From a checkpoint of a small transformer trained on Wikipedia: capped logits, 4583 steps.
MLP neurons of a small language model. Each row is named by its layer, matrix (up: input weights) and neuron, and shows model dimensions 128-319. Each number is 500 + 40 x the weight over its row's rms, rounded and kept within 0 to 999. Numbers have three digits each.
Before each neuron's rows, "fires on" lists the tokens most often at its 100 highest values on Wikipedia text that the model never trained on.

fires on: "le", "y", "the", "con", "th"
L6.up858:494518447457460495446490479515463476559492494469466505499478483468474503465507495525510524457531488424599535588522529542545510519407433532474544543450487499467502470473483543418522546500570528499517487438499550495543501475542508558519561483500481553567568543535468508511535520447582523455551482510512490472443464556521495498534499460481504457353493567481452501503459515472498478485538456472500487515480475588581448528468441454492501533468537514497603498476505471450495547485486472436508457478513586487450447437493530611477467490539474426492541506462441510531487509511529499527

fires on: " ", " c", " C", " P", " B"
L3.up1322:522499549518462501531516468556536516482488493542529497518483508500481483453505463525490494465485506569527461471516538541460528564553517518496508497492490511487486528533531498619470550537596461491573466484496508583473510537468495461573476493485475554446508494490536493537453509509521480526515499555514523530499523505542507472563507496525493525467464525469443383600472478543543448491469529500517491501501554546463460529456511458442447525437458475496488493531500518501499480483431418496490394407530494521493469478497523472485470490513534508585512527487536585501527594495488479523

fires on: "ro", "par", "chi", "ron", "ran", "ri"
L6.up1482:533543562479460520546549473493500477549565492493562492520508472467434527489449516497518561466559502514458480476497525516544518514497417536590504551486530462521493433409476475508418560504525488481552510537474486482484552517601526541534500517575515449514524576519490510438490489477615496480465518460500532481510465488514519591496483503512556506583515496454478507470478475467492509443485501492480505551468449504541478496489472509426483473517584452450518483467506443480457511513440511458469481497537504500580459486609518459539480497455527496439566475413541512457506581480516536533

fires on: " and", "y", "t", " it", "ow", "."
L6.up832:528438478495523519555488466534475536529614442501501495460473471459450531512525494520543495511415554528613436456536540496426505459457454526459508481434462497519526506505496478439601497437540564518546542543511519457472533490495489570539555492550477464473514525464512401468447482503491542541490534468506511501517544464459491584524461544492498537481463538491462484489492451499546530547503500506478481587515520505522543485512449483497512538554558501482523486570462486515500489435566483545479511446454487570537512467505529476522466465516526369478488481402512500498556475439535514526

fires on: "au", "fa", " Fa", "gra", " fa"
L3.up1036:495499520482496508513460486500522503552503549537476513565554479496448494481528486498520549523526492486553470589463492489515463497520439509507512503568565499543481496435505521517553540486566452556486417472499519577491518481510525555465339547496514533500506496430434555543518510465571523394589548492422498481486517488470451559463519457538420459495519546453563472502452486548557505538571536436490504481506537508403520449493446540429499540476495499532505508501498469469452472490549575425474460489564541519428537541504507516466495463500468519530532506480506463515500440577476508528

fires on: "w", "d", "ol", "r", "st", "t"
L6.up530:437550500488516460560486480449539518475491526568427523479515490480427556465524492538573497508450514410530532516508548487506529441470488453508542488503484532502500485518527467536554463432525553516526448509426526497535472507501543512519563533475517500516519459484441470434466473462468554452478493471451477489461552521530423471569418549448418481537551540521534518561501480425555612487501523518497455473493565482535540462488454528447498542517533501483397513494521518482492561493545453502490503481484541524442484548540510478522467558451517579528452514505512534503538460515513538483

fires on: "-", "u", "po", "f"
L7.up1450:516474469449439523517505556515553480533526520492548507435487491465483464460429517539550565482513502542482488524486479495529426619466560541456510422566505511599508509504526553519507476419513506522566502530453588470509501458558417566554615557463509566479538482538467510478467456460508484461495509493575482531503502517487491507543379423513514605495455469533542446519487521491495489560507464488430451497517515466465471508523455499520446449524441469468526536515519474482543582546490554504520458533605492506445534533445456518530477416485522501572513567514532497493511500535493521494

fires on: "le", "ri", "ide", "air", "ro", " Se"
L6.up340:446522501402478513512561466505532449522511544483481523539531490521474502535476497511496531410556508491456443475484459503596479567526517423593460514511570547494526505436537504493438556540477476451538489541520468436599491479541535535508473505493499565513505520528478596497503482514501478460534488542514557515493533552494517450518478441505536558501498502501523465530524434449493514504531501463474457420452442475571445507519473520457469563488525410420515519442552473495508568478538465455461538547548476530503554435562436485479511526501500455503496495505444467477515517527508459483

fires on: " the", " but", " which", ".", " this"
L3.up642:474472507492496414506484481474541513503479528539521623461493491458470484514511490482517549457518554428537522537453505464488491405523402480448518506448486548475481498460555493606518527480561584477517512554496530526484471564534493547478509536506513532521444463536498471469518517473500483496494539450485475448556511527475517524495509428473485463474492490446545519496504515564475495497487500524494502458465494509509505457517501539576386487500489519509507519500506497499563457490532502518542474500503432560493534540619453435571476553498472510511530520464497521488402550448476522453

fires on: " in", " by", "===", "-", " ", " on"
L6.up371:412566485499494427590434506475515513476602548503508512568484485427468443495467539459448481522548515494494461486464479524561533525488479479469560529520509464571486475503535550495416521496506514487519508452466493491499405520502531529491431475435479575486464527444356440488491476457504516540500540460546529471578520524561527575505509486487394503546505533562449489470460513470512519539580566432519461498434493502474496453546382531565478521570548544450458469518456535489496537550470470500541540445496573503512578545519551489487486487478522493510555449519467517546442462538432495518

fires on: " P", " ", " M"
L3.up1032:446458551514492476501527516548482434441499524532527528488514520477499551459520511539582493481445477481612479454495576513514533510478479528501474545490453538470465583506556524621467454423523521485560463496496512528489517512553518514494448465521481577415520467445486396524566477504489497507521492565568494528526528518500493499529516511473491535497508539438482397585468579542518466531507580456509546455464534554454438488501515496468462472517511466436503487528515482483478490458449423491512412417492487518465515400445552471480477482517540519501488441498519468621553495531488422452

fires on: " ", ".", " |", " of", " ("
L6.up1475:508477512492518484458475478479600527467443504555466494427505487492428536420390525518431491517443457575514489473477535473533544459504547515510513482564435491513507478427469491498543498532560490529489401493511464473528522521493550496536500459467474537591481563477457472482589455553490444515433497512503495535542544493536497516542540525484442520536485537518488463552485545450428462506491483499440513475569488467456506462503488460544502506536513429478503566478455492501441535480544472431525502519636461511500596563512479490566410457530471523484498526475376555512451566541503546542

fires on: " G", " K", " H", " T", " J"
L7.up1302:484508542482523424540509517503516543468518504582466459493557503453483408520513449497433527442513524476544472488477519491511430515557513447482454447475523571515452471525516507541464493501501550494508455517488500477469502573501607553477507538514449541554526461601518436472554487388454500520398542505563529470454625488537516516499497538567485487432452544488528424486443543492513580495516553494481504530467441505483542473541470518405461532447470484533501449567616505447491481479496494480537445482481430509470542469492525544557490562525530487487509491501471495538466514450507578478

fires on: "st", " sp", "ve", "or", "com"
L7.up17:409446553526445483588494442523619448530470575563556464566524489484529536534560532558484581456548472437501520542499495429539511443514489557496498445517500534521484510490524561461444492494553504548516486511492522451501474481509481536481547503469497416493518487495461490535519525505451523502495487415514455388524491510513508480527465439560471490486492495488482464479484505531475542532525429478448447514491502488520448523503546554477519538536563502492521531507478425490524617543552536528444464531527502566510531508512486511542506494551540508487431507377518534572498505547468483509

fires on: "s", "o", "ve", "ma", "k", "unt"
L6.up969:520505495425462421506451598515487462497488477528547504502513456424516556459504489574591534471464497491590474459533543495502510475573444510528459468487484517495480392539476523519556510508530529498534479482513509464492481460472496547478563475491557549502526574496494450514504514493568440512500483486500485498520495391562497513520496474477468450522450559520501476486439542535468462463579488494474515388539540487485475460545453440431477495458538503500548466542510519519482443539537391476489467472508554540522484452507536523492499503526495526470506596536472550595550461496491527505

fires on: " fa", " la", " do", "gra", " no"
L3.up585:510486568476450537557459501473524494488462510524475505500556482469467441436496496524526532476510510512587462463460484421479413540498518500519464500554557550496522549509509522474455476541509495517542457483472494503539552541481458509457475522497487546531506488427461532560517465529541495542516509555519491523508548443494458521533508520557512538471473610465547512524467504522505479484542515543529529462482511569464541463521484534438487513474422493466554506512514444463532502491473459412471443472537537526345539481462479560466466556483447512523476492454484437533518477497527519530

fires on: "ar", "g", "or", "r", "h", "i"
L6.up1438:524558520508541536491470505491531555572539549470530492471500483450541532443474583447482456480516492484493500494490497496480529546509554507474519524528492548495459547445458525502491601517497540531485515483484515578543528516451496505568559416464491495500528454463490465525498453488503534514506543508523434427495565469522505511580498486526497468502482509538508509436530426517499555499513473502446482476462501436454493548585543574508521492510488410474506472500480484458525437442601479535528519491571445511502601441429543544494501473552611501516530499495388451602493554533523518523

fires on: " sp", " comp", " continu"
L3.up529:457487442457426496546489515490556524536508521511503506463490464481475401428505534474533522515451478529494456552474540476504478467511512468443508503593545502491505545506534530566484529520531476560498488483495530491500463461505483547490548510467487510439457529531512530494483499520453444498470511509471405523495502478497427425584482447496569524528426511468501487540527484466501442554538533499360486498482494512588507542506526470485556521515436476473546590526549546503563546467563539497490510528492539517411544494481447611577530509475514527504471496465466534463516589483458459544

fires on: "y", "s", "c", "d", "ph", "ed"
L6.up1328:532469416506480549475452578531484505527486487552527531582519491468468512511492475526586522462501484528559461454520466496556501558490487409531474535441431482450530485541471535492492495521561549481574441459481553595467456584534478522589434504485489595530476534480510526475512526480567470491553476527488533523514475477511482532507503464410512470522532498531477508531392502461485473503525552483483468477494514566462477456432504415492369563531511514490560467539501459485501477518503461487528462488474423512504457520543448548503524542491523507509555606501453556525449499504454474557

fires on: "s", "d", "r", "age", "or"
L6.up382:422495505445543487524484464510545545537557510553473516553483488474528537491452570507515479516462460479473597489394528500494519502527534551461505484579551585529448576470507515564452549501547519598495446467562599504590494499502520535490528492430477474518510478506488481475466520456507486458480483460519428482565572537461490472504483404519462449513476482477578510526441485534491531513503490491458457588503467476474533504548529481457455531431491445477490456534474465504502542480572550464502502510470505543544485438477475531504449478532514527508456462500478480497501561490599568514

fires on: "s", " h", "em", " H", "r", "ab"
L7.up1317:510459521484477510509495553445447503480553533516459514532541473477484529486511475528508477519533509477526495615481461438478503515543520510576464506587538513504495497460488526457506565492478555515576490480518497524517533557555560534569513539481429504461565455601488456521480418430510516486450554490464509479481568480555440513552538542521469557545520408472574514516467455367520545415518562491475492517474402478512536512500504488477487593478487453497483473488568421465516553462463563469505480523482459552427507463510401474480454561495503444556472511533454520455539529415480544540

fires on: "ant", "ar", "ary", "er", "h"
L6.up406:492519523450531606530547571491494525446533508527507529535501494480545577512459480592531449480558468582518470418505482460502577549504521516494439456485454485515445503416467575458548505528495483546496459450497486540546487546547469523477527447426474604489484458580513464519550445536521560535489540473558474565464528557482440488535486460555492530459474467490406486468474525504497546525559510486476545519548489454514498536534537484542513450438483535458469455463565467487514451494484513497568454468525454555520567458467502510502493507539596441528539490455472448510498517511525464544

fires on: "n", "l", "b", "west", "el", "er"
L7.up1293:483587558475449554499514518544551542518483502494510529507500465527559486458469521508548503532443517515502465523561505539493465471444556462464497522452433536482445497490548543555493395382462449522554460519483538563600482535485555533543495544487462501483484453487423497505462405351461545466476500497496512531512549524521512479465526515521496532574499536541522454494542482460504548494526409480456518443515517455497497476527553485492501472462522456452510495556500599492515539467529532442485507468523491555538532502539536514562531497522459546600549537490445517473563445565442540463

fires on: "b", " O", "i", "lu", "ra", "s"
L7.up449:440468536544516518560470507496554518529590569542432474506472468517535536464479486511526482466473530512515518499489572478532493569553497452523478501534506572516525482502503506475503410493475507590522460429444546496511478464490491462494522481444549472463528515593458521554467511418532558574477535499522471535493493479524462472441491449544552465546449486508527419487564532494542452513518495499488462495533477460465437465485493552426517539456467476496557528454524476465522503531639529461550476483557503558460524446542503555513498471476495464527550585500497446581478438551539501514

fires on: "}", "it", "t", "am", " G", "ol"
L6.up1493:496590478440509477496466522505529517484450494494472456432526498474429496567539511489563499536524601496479489581469502440560539525502484471497499511463522525509541512508498493481480492464502504513576541560464495501478475480560490503482527487463502468549495443458452546506560492496514515478506434502597500423421477539443522570558357542482521581543507513508494552568503466410486527554477546501473435418490495525487554472548481512519454489463596492535466436524511479465439472448488493497521475562493459509471529536530451498537477541480533530545531540542546530520583463497588397524

fires on: " ", "-", "/", "w", " (", "d"
L3.up608:439454540496487437535487489507524538489499437617523508515500506487517502514490528515558498424528476498466500486527445448460550515521465533506499559585493501441489474530547468563465516436518485460530535351501579611460449492499500526399428449585515540583541536505460492493494469453520511513594533542605518504482491505471431522508522482537472495504512514481526403505464546460478500550489502451516519459479476530517599479438505475450464537457512505477551461548555540486529416496547468440445393505484568519518566498488581522529524509473489481500487522472502537510499441503410471529

fires on: " P", " M", "om", "act", "ur"
L7.up1289:520539470498493405458532459502437491471522444459498531466531482550488539451525517492497519481454566549520505447510565517451542495488531564470535519527501527536547432482533540535472416444488491516513504483556513557500511496540486494480512474590455534455481509552467414529430470445523546506524558470482514507552557534462527565500521543484452586497525530590492543491516507524479538469498647478520459484462495489477532518569447594405534507456506459445499497476493506480484510413515481465495467454552566523436557435516561500501494545497534495543507462491519460615506539461514523497

fires on: "C", " S", " B", "S", "K", "."
L7.up1320:501533531477503513524510482468492540504511558552521610491518531475476445471509532458509481447544539445482531530500493407420537496505556535439553491542475522463531518502445489494470542499531447445576537500552485486461544572498590480599459478517465435485516486498522467464525519478505538499479523500563508483449565486537419457514409530556468454460471478510510460480493453465547475443511505391473474486475503445446517420455502604507547570488541449523467460576469520450506481432513512462563481489480461468487511453512416434570440483512570526506547523475459497524480502503460520496

fires on: "t", "s", "re", "c"
L6.up1156:394470569514511410532493457487507523461583507567502553474545480412467430465534470481489487571433482485518437524430537523529452600527469547452492478544506511528510432513488483485469437467558498529529490597540470465567512518482522472501505479544461494554476552541499477486472511416562511431478459440504553519464474497528511531495452490511582501441461465468640454545438492498506567460517548499484474468480512477440517527509513499428567505504490476450462525493554464518463512494575416459491534493505567546548565466525523489511469489482487477544484520560480504590562499486577496453

fires on: "b", "n", "l", "w", "d"
L6.up1118:423518539503474576520537519473497536499532550490501536578524457510463482499513477516550531513463499425508435570493568471500438495541546408551459484479507573548521458554539501553563479490559443497541477475499534583508525547511569494529497513527490515501483403440448526436486447460470542507488492440497449529472508499513471501527486518433449523583517511453483473485488483419564533563526468493486531458565520415494501532549442577508473555430510494489532448567495523399475497503497521435522455462472505480510510569506529551523430484489521489573528525511466452516481481566467447527

fires on: " ", "s"
L7.up460:420403440481515428514459464581467469499598553516504504485455480403514518515448484514522526525437517531491542552395589452479381475491610546524505489513598568545523493496436589536496552468488574557560413475451529518497506522482535458514499544535497422466543471540528493471532481494529478489489546523505566487568477380528540492522539456463497512505473571499564482546463520571485545491507526512441477508557489494467517467513441469474498501556475458478513528491469532480544504501510427497505534449445505512504484465572495529499463492434475530487505480518512520511531489505506479537

fires on: ".", ").", " the", " as", " by"
L3.up1484:521476469440504462554450530479482528488539552565511616528490494435460496449507490517484510484457537480560493535546495468472539470580451503453502593563459551491537451528551427554505516479454539544503457469492552531480504556560490504497517495493525445526547506539431444581441513516510482478478474527507477453504497551503494563495472501488526449446473513439519514447570461508472433486487535505468485468504485520495452483547473519524436549543563505394472539502537459522528456487545377537549530521470535517505517462558478489522431507524588444563433481512503546446442426470496517535

fires on: " sp", " Sp", " st", " Sch", " plan", " type"
L3.up1284:388456475570476437494542522530553406453518468492519449513504471508445461436483513483483519468427534489484516413421606469470492506500478527443504518476616484495484589533540478482434507506517559498514521501543494470562516515497529475448426495502466460448464484433506507534548484571499478504522524561537440511475530507455491460510582499482434537499460533530526482542560542528421485442469564530496524444489473543503483554465505461518574556538577509510501529544455475462548484469521541455460551481499488595467552491434447536463505495478532545500471466495475436467525487487513466501

fires on: " sp", "row", "ru", "ro", "y", "ol"
L7.up854:491470432550411490463543470481529553545500509502462489476510431506489580417446532541534584433486517491507548584442491401512529495518471565493504515512468553488528548507498558500490518475459503514492518539481503491565552475564480513513586464483449492422510537538481520498511536482435477584513494444559475479500487489459494427477491483489505487497482524436473477459491584472520513495431526484473467466426481550519551451498526514482499540495492507492548574456534467474518553493530557475520512497458476508469505516526451548586512499455509554523481509464484424517537528473449450574

fires on: "s", "d", "re", "ri", "e", "po"
L6.up1343:457480576512512552536477552463507496531533513598512547530460502444377486500477450511514490515470486454501455509527486531508578500451426458515484522495461470527484456559461469439463445525573523485562436499496509549483549501527475472513482483557514518535486508543441515455503501460567611487502519398437607541479513545473471573530507548454567459506528537458524514507482451484519504495472505492495474468512526463500564474504455493357482539475536548547484487487534459482400443458509455473460572443535511526474506519529441508506519504449481492488532542469453463527539492460481453516

fires on: "or", "al", "s", "at", "od", "p"
L7.up151:452525516473513434531496514465528479554488501562462550499480494449447497447507538464490514518467503423461473470454517482453518518519551531490528472507517537492586525472514538485530500527413487536524508545567566428473484585516483549488552583562522532492484431514501499504583488566457526469471526447453458465480517454551513523592444580547530610520405469466562495531535564462486553540521526468461436494513476493479460433522482510492491478545476431506418507540501487436520543534515512539489437492524494525423497483503467472612471549581591533514458489559476541475494470420531560524

fires on: "as", "es", "ed", "s", "il", " him"
L6.up725:510445445484509544495511603509487386557503487505449516438557482454512508491461495590514480502444538482499535457444505487472496543521460481584532478498486489428601483500539515541600398496469494548573506410481517556510589524534546503490570552517437539535564537459456460516532473478522501484567504531446532505528483408538476513512456509485436485572517595525476400494495500491453517483530481507484517532576513540493514528462440511408468477473488490488526569565532528494501439488503500485477467515543501509410475487517475558495463454447487489462522481413529557479499423470442475504

fires on: "–", "-", " of"
L7.up1527:532477482481503461489474526435502467501503522521500490525482457501442497500458485515533542498545478548505438511469553546562491531499533485436493429512518608564504466532509559463517512497541534520488498459504531461545517562487514540565489534543521518573484464472520443480543416438523436464451483520505499470514506521513562390486484463527516589457453579587491453566434525488481488501511484439486503480489471573500521429508457479506402506568493444482524553517552481514500564486479508497517422539580539543517517527560483497554499493532493467463535561521383469529492461533514562506

fires on: " T", " K"
L6.up308:499457525468503490500583527473532501470436491574483539508514541484434532508518438505483508414519492547504516520495516487500457512533494505452460444514595521524527521505445532538479489479459479490573496476463486531472491496514579532479482494524474538477523506556506471551481488469562527503506511496573551489425537523535486551546428524506450555511446556529552508534480501459472520511539570523487463469491466492517553529568367561425447558436455455463493447539578488499451522466483453460469497514532532527456525554503503564570447510461566424579552483510521512490465521452534553488

fires on: "y", "an", " John", " Thomas", "s"
L6.up632:493445452538515547517503467467540503462473525458489510492549497449430417502498527526511485511508498531486526514447559517496475464508529515561507509451538573491515540516556485506531439464522453476531396611523506533536531517574514560491481517541454447549528451473457551486497449499517517509458525473590520487447573447491552530477552541508350474509443542548487437576456462498454474529495524503529537480465490542545508471533456542496454481424493481457423482562496511435467474478540468462445453448502500537519511554451502470478483537477499511438454498494493556521415549466483530523

fires on: "s", " ", "d", "A"
L7.up338:452450466475522486396557528517479431482521508527474531474507479507472483425502557461512472445506521599454569539526591510531520469437561506493493538523547535509467504500498544560499541474530509538593473507460530490499537558511573538479485496550507546424553511482472457521519474477550408429416462586530508510492564518503561493453544527489515606479475561492534501566496487574538553521517532493555479493474527457510494466519457470480476468440523401513503503584545501445523417486493429461483465466544605545477566418517525516518440518528427569462502491532499492530522503497437409479

fires on: " sp", " Sp"
L3.up877:479437457505424461523524523538585447596503590562513488477532476505458474466480520507528522479473489458558501522493524439509460474526546452429522565593506516521506591492511533510450494464520511473590446525459502477512502485507556558533520492509472549454447507512474450478528546472440530471507538508494435526517495529480466440565514433528547564568494454485516432454541483478528535544441529481394538490502448553525474543442491435425479535485519479478554552517487488448552485494532528489523427510452470574418490476477475548498533436439545524587519448444452521519516527502460456462

fires on: "s", "k", "ology", "es", "wood"
L6.up90:502539502523504469482537551508457457492512480568431468535513465510532528451452462508529492453446519507486507521497571521494463495512521488495476533507523478527452404501511513500475515446521493563519511453481578475503504495521633480487503453576458473498456479435486489527531502409519460456519482515480526497498480415510564578466458503477462497478508530565515504576489495486516560516501592483502474456584568523435532472451435460399427528506525429454530494594469497514465448476483421383512511446471508541554579558526510512495450498489451506493496483412493560528532465521469471527

fires on: " co", "tra", " to", " Ho", " O", " so"
L7.up1313:475521547419418450475494525473483515454562581566445524466496500481492475446462552478537530484547477422510441541541457435531468514529479384465427454467475519569514490508565555495545528532523567535494487514434517492538493583495589506592550501433502470555555499529460432477499494507479483460523494454465543493492450559550513455572486508517507542545515542487478462487413438551551497449471534521445493502551549533471490520501541528476484567454543516495483488479482437494508593448525461545482462569565555511473529497463551456490530461487517448464503529479481541521492507488542455460

fires on: "m", "N", "n", "l", "b", "78"
L3.up541:461605473436544524487554498518529520465505516511511475490507478493483561441505499462428513533473484456544494521462603567599544371455515487483552414491442528499470540485471538599566520482519482535550512538565468576504478441484539485470525466487525561430438481476463529453532458516471496474501539455492447453542515474497496481512479473401517546483508480476522520552489487407543553588530479530513465482545504470453542521481480538517426487451524448479488504535560517479479515518564499486482469496488486470512493588521494537558438514515506507598465481437466491527426551505488482537

fires on: " re", "-", " ", " in", "|", " to"
L7.up324:544498509563431460533392562465528545533526515528504498457539469465475473508499492489531518516508505541483482567470527442504414493541536516515576471538512638533521446554531549520522526488464540484507522561542543501535546540492563539516524510509512479505526434393484435488471465480501454450520456547511522438493490429509531519523487466515534569503483518499448511483476463469489475469473475472560413526550424494491522506474497459446457562538594487492544477551530465515483578537504482513451488505480569504506525453512512524529481555418496486468441557513444523519578525526556489540

fires on: " K", "K"
L6.up76:513505569514446494458546542507591506498487503545490565483484489443497380520531533497515512495478559511528572516449515485483438458529490559477498518491515529473462461558519481503505499468544506465575482478537493516518490528555565532568460584579466552501486421578515425550506522463529517458501477438513443503463531475580512548563487559464460555515485471544492499480493503447517531468572503378459508541491458537500490488485461526431481539521543513521475480530503479460503545466472465484560510510432488577525438517574420533493417514496548475519466518532528505462520503475476523462

fires on: "ro", "s", " is", "or", " Ro"
L7.up668:477479412525474487468476546489578478574513528482491418444460485490510529445486563498451514463526498525482465612514474442470543487542556486586476488494474523495561455384497464475484433565484445568613516453570540478477442508482502462514486494501525513495509483434514512548551514435492499520543452528490522501422505526542503523565502528482477521481447495480579494483453536479500480432495506487520528487478475441498452440569488527508459577526533505442395529469478550464553465558573583472515459531560482506453533477505522501457506513520494491531478588575491473548502557467463550531

fires on: " and", ",", " –", "-"
L7.up456:501488470500489505540515538429509464517526507550541533501480486441482542462457472579544503486464493621549504467511539486547539530495496486534479458543481593490499492559587483517452425471572511458531530486507518546499514583491486566542510582434507533504484468523513498512514457477504444448463560505596491512487568553431460456508465444543513579481457534470515449562544505449530468498526462467529512458508463522516509482441507500471551526596483485488537497561622479504517546474511483528458460528549461519510534447487484527540478492514482481485480598539484461478622465511472462510

fires on: "en", "in", "il", "ar", "ed", "vent"
L6.up1075:450472429545435454459495440458533501482384499519463544427472512413439484508509510523554506550482497492498453523504484462492547550531530502538509465524511532489552574467577576540538447512420498535547444505481545559587453585536466530486492500481424483507598504507499484537585481520501479470521527475443515477410513473511498475541503550463523525535420582544553480533497477506519528474488498470422564434407474557476553493512533502538479501512437527470510515486542488516482442565527470497535398437497437484455473465559454558558457467481494491423512560527488501578573460508533505479

fires on: "-", "er", " F", " ", " Ra", " R"
L7.up633:506525499481445541572508478497521492465452448503494469463520495488517510525484506486497501446444484584493445484478551462509497449500503500499526478520490510562580479484533531571494455445568523508581448477493527545494490497568553631514505492521507556434513549497399498501487490491480529524553525497518528545513524527562486535597441403448466507504507493479564451514527474501523575526554480471516569454487443480534473467487505542511428538541504488403450404550525532445547526485534449417533480512469575509475571518508531577492493531479468493502574458498489464497468455471477512569

fires on: "s", "k", "r", "d", "an"
L6.up1106:505502535455471498431485490427517496466491542485520588504524479498420489529464509527520521462553506543447506504486463514490492457418510436553538538549498561433513525556468548511555402480494546544548473599564518486533573540576516550541498482559462502502661473509458502525541400505513517470483512500476489503514542533488519523561526557472480494590501491531489516516522408453559533466532491495494525477507493462496529513443493485526467521489584464472458464565540504501451474517504514545442463528446514506502568463528392507523461446493477515477485482463453475413483531406480551528

fires on: " Ro", "ro", " Bu", " Bi"
L7.up795:497506485548496505510548572478535540507510493526476462477484496483454483399436519522438463499487588472457605465549551452511468529535480513558568486521540534550462462506529453522491470509542492466510490460500452488501469573581533467500503563467489540450494537504527479560498541509556445510405513454443500471384479511509528502534468518459493559469502461468523464476499452484467498403525487442482469492458496473533494380422504479512513530488486476466471465484504474357510481471472570475536458450476492530500586479468562437469459530418483457512504575502414484529532507530526519508

fires on: " K", " P", " T", "et", "la"
L7.up49:517510499491542461547482547493497457500481492593367518505462505522560485492536477486452510452525527521488538539427589463507508466484493507412540457507502562504540488508493490519524459388529570507502452517531463487538471515516561535525535490534435505506500498544513516512425448479548489543420462559599492489462525536510494555540513535490468576436449529537472540519545486481527529470517499471446491520432476514487568534485484540472517524459490466437462418535600475397516590428479504531478516498519512526479533492523442531507492538482502482538492480509456477505452575461508557444

fires on: "s", " is", " were", "mp", " of", "ist"
L6.up660:489517452540473531481477528462512582508464554504519518485565441480467506466510515538529540502539485508558454584519498438498470450544512470514510518562501521499473407498487516538546491545515483547584414475588536406494494499570454496467481491466486512512560478525522540488543479477481498462553513480533494503460534480480463519522481514486524489541494507477503437507519454432512452426539559465522477463522490565492498434521449626357502520543547520508471481470570439504469526530477491449501470464583512514485539525578460482488493474478495512506545559395465508443497460496470527533

fires on: " E", " Award", " P", " N", " C", " M"
L3.up284:441621515469478489502475397432493578495516454538498489460505486499524504469450441607537529460454512513525523531486549418468514541507414448462534492514481447516520479508500500522529435453529557457580497467500521524514544442575507535441511420533488514502474502494430469470504554549531503513590582509465488558518531525515508524390506517442452433515498551437521467552521494530506541454472553470439483443444500526427560501500466482449538468418541478497506512511525504492513486495504473484440489485512525503477474479510505527450536501516495515479529541464544535590461514476420543472

fires on: " be", "-", " an", " on", " in", " among"
L7.up54:488464502526509504481469557496543464506484534494484568507485469411524518496488533621514557539508475474549429526546510459511504535523484454504517443532546510543465513550589550519485474504543504510494439478499489564534580519545484512553496500495432549562533532395469509568545424460476465445519518516533460399528495463490494468524488516503467516424441520548484484556454462504560494458558461498455519432524503585539541462443488572544539493477545479490523506500496432534444480505498423502451500540503532511446536518491525540505492493445456454499505549492432519536496481551533486516

fires on: " ", " F"
L3.up1480:502464460481523540546509448537504545415478505605515475529537494519471457485485567505538481558457523548556470438546494495468537475488495496484480550527425443490487530484535455578551511495577541475566506457517491613430472452475532511527457448552511509496499453434448434469538524494509473503558506528539542539505514518594456541530499490481483526506455520492497402571481540527534537520542614495486533499487542522472592522479508438457448512486462488420520471515506517504513486546420381512500426450520525506468519497507540515499474456459528523521504547470499536570538549488490448508

fires on: "ed", "al", "ing", "il", "an", "t"
L3.up1046:480482471579474555432476477550489464440475505501506515478509485450476510495482568562571517482488531488452493473476446455500493494523462470625504487495470526399509501502492515484442425524464517484580469451472553511516466553545514524453463498536498546504561529503494441514552479477507511500507491595495518464456477466513560519546555496479437489531479498484469554542539533508467450454559493548452508507519533562473533479433492394489428573520456509518501502541489494510502437568487478455571412511486432498503498526514451559527538572513521523507476552525495584547494498462516385540